config.yaml
d_mlp: 2816
vocab_size: 16384
qk_norm: false
lr_mult_down: 1.5
beta1: 0.93
MLP neurons of a small language model. Each row is named by its layer, matrix (up: input weights) and neuron, and shows model dimensions 320-415. Each number is 500 + 40 x the weight over its row's rms, rounded and kept within 0 to 999. Numbers have three digits each.
After each neuron's rows, "fires after" lists the tokens most often just before its 100 highest values on Wikipedia text that the model never trained on. A number after a token or word is its count.

L2.up664:573513504442525491491532477508483352511481510466545521499523507577482547503479519479566505529481426453468476504481510499488480524480484477499496475503437501550482427490606479419411489491542466510500541493421510516476511601466529531520523457495490499531496600453547520532465566547516551440
fires after: "," 27, " and" 19, " (" 9, " but" 5

L2.up1520:506446454477421509483459455453445491556547512442463519477487493409528493458429525544466550465535544569500472473501516487525465465501541463455447523504471525493496419487520430473590492461486508476513514455515556488483454426500481527555501433468509473543492566539493502511504494481523475550
fires after: "3" 26, "5" 13, "2" 13, "7" 12, "4" 10, "6" 7

L2.up2108:448569497547548495467459493474511449558515592480494457539557485580484485492500460455523465453497464516507454521492455506493516472512478472547498521505539469541434513478518552516497546496630544466518533468463510523532545431499452492488541461471481519525459527526511521437516484543478536454
fires after: " No" 22, " |" 21, " St" 8, " Dr" 7, " Bronze" 4

L2.up1748:525491489572512562507478550458541511443521487462458498540540559520499493456495565490496513518437465514526542490491500554517485538503511493434502488480508515508472556514475578536542471553480468552517527499498412577479498488486448548538469426530485445477543538540447454523485538451471504515
fires after: ".\n\n" 21, "\n\n" 19, ")\n\n" 8, " |\n\n" 7, " " 4

L2.up2323:512464440446504471523463501456508499490477515533550527534485503433466469531476496485493516533468458465465562439506572461472578513480490540536560468520456536504406527423550514506508468532551550534510466510555556524503365496539448506518510517482448513476519496448487434496492472464519521508
fires after: " D" 29, " T" 8, " N" 6, " Sk" 6, " C" 5, " d" 4

L2.up802:436520491482515497503503414465475509488531486570511466506470441442505557530495552491431514416500543517517500457462530471465432453479547487514500462502507612515454508523440472473535496524520563547524446506486517519518526439433499504507542443518465537450491498464515490459477539439499478489
fires after: " T" 27, " O" 12, "T" 9, " t" 6, "O" 5

L2.up1527:470502427471497511377535432487514497538448544498493494511486490432467453508500573494566554552548453509549536463540518452498514528435546522543492500492527572482510483551481544482515474497463508505511522465461535538448512500460464545452536481470536511503543521546459526491574475520455472504
fires after: "2" 30, "0" 16, " R" 7, "4" 4, "8" 4

L2.up2424:505515522534422485509434476522494493479512528498453496472531532453476530486444465509466504529504444534473497567496515516477469464467477481503495472458541548469464483448493507546529497541567525478510509472522518520507455558527473524476494506527503457445442480428516505512479408457460511535
fires after: " |" 34, " |\n" 5, " non" 4, " d" 4, " N" 4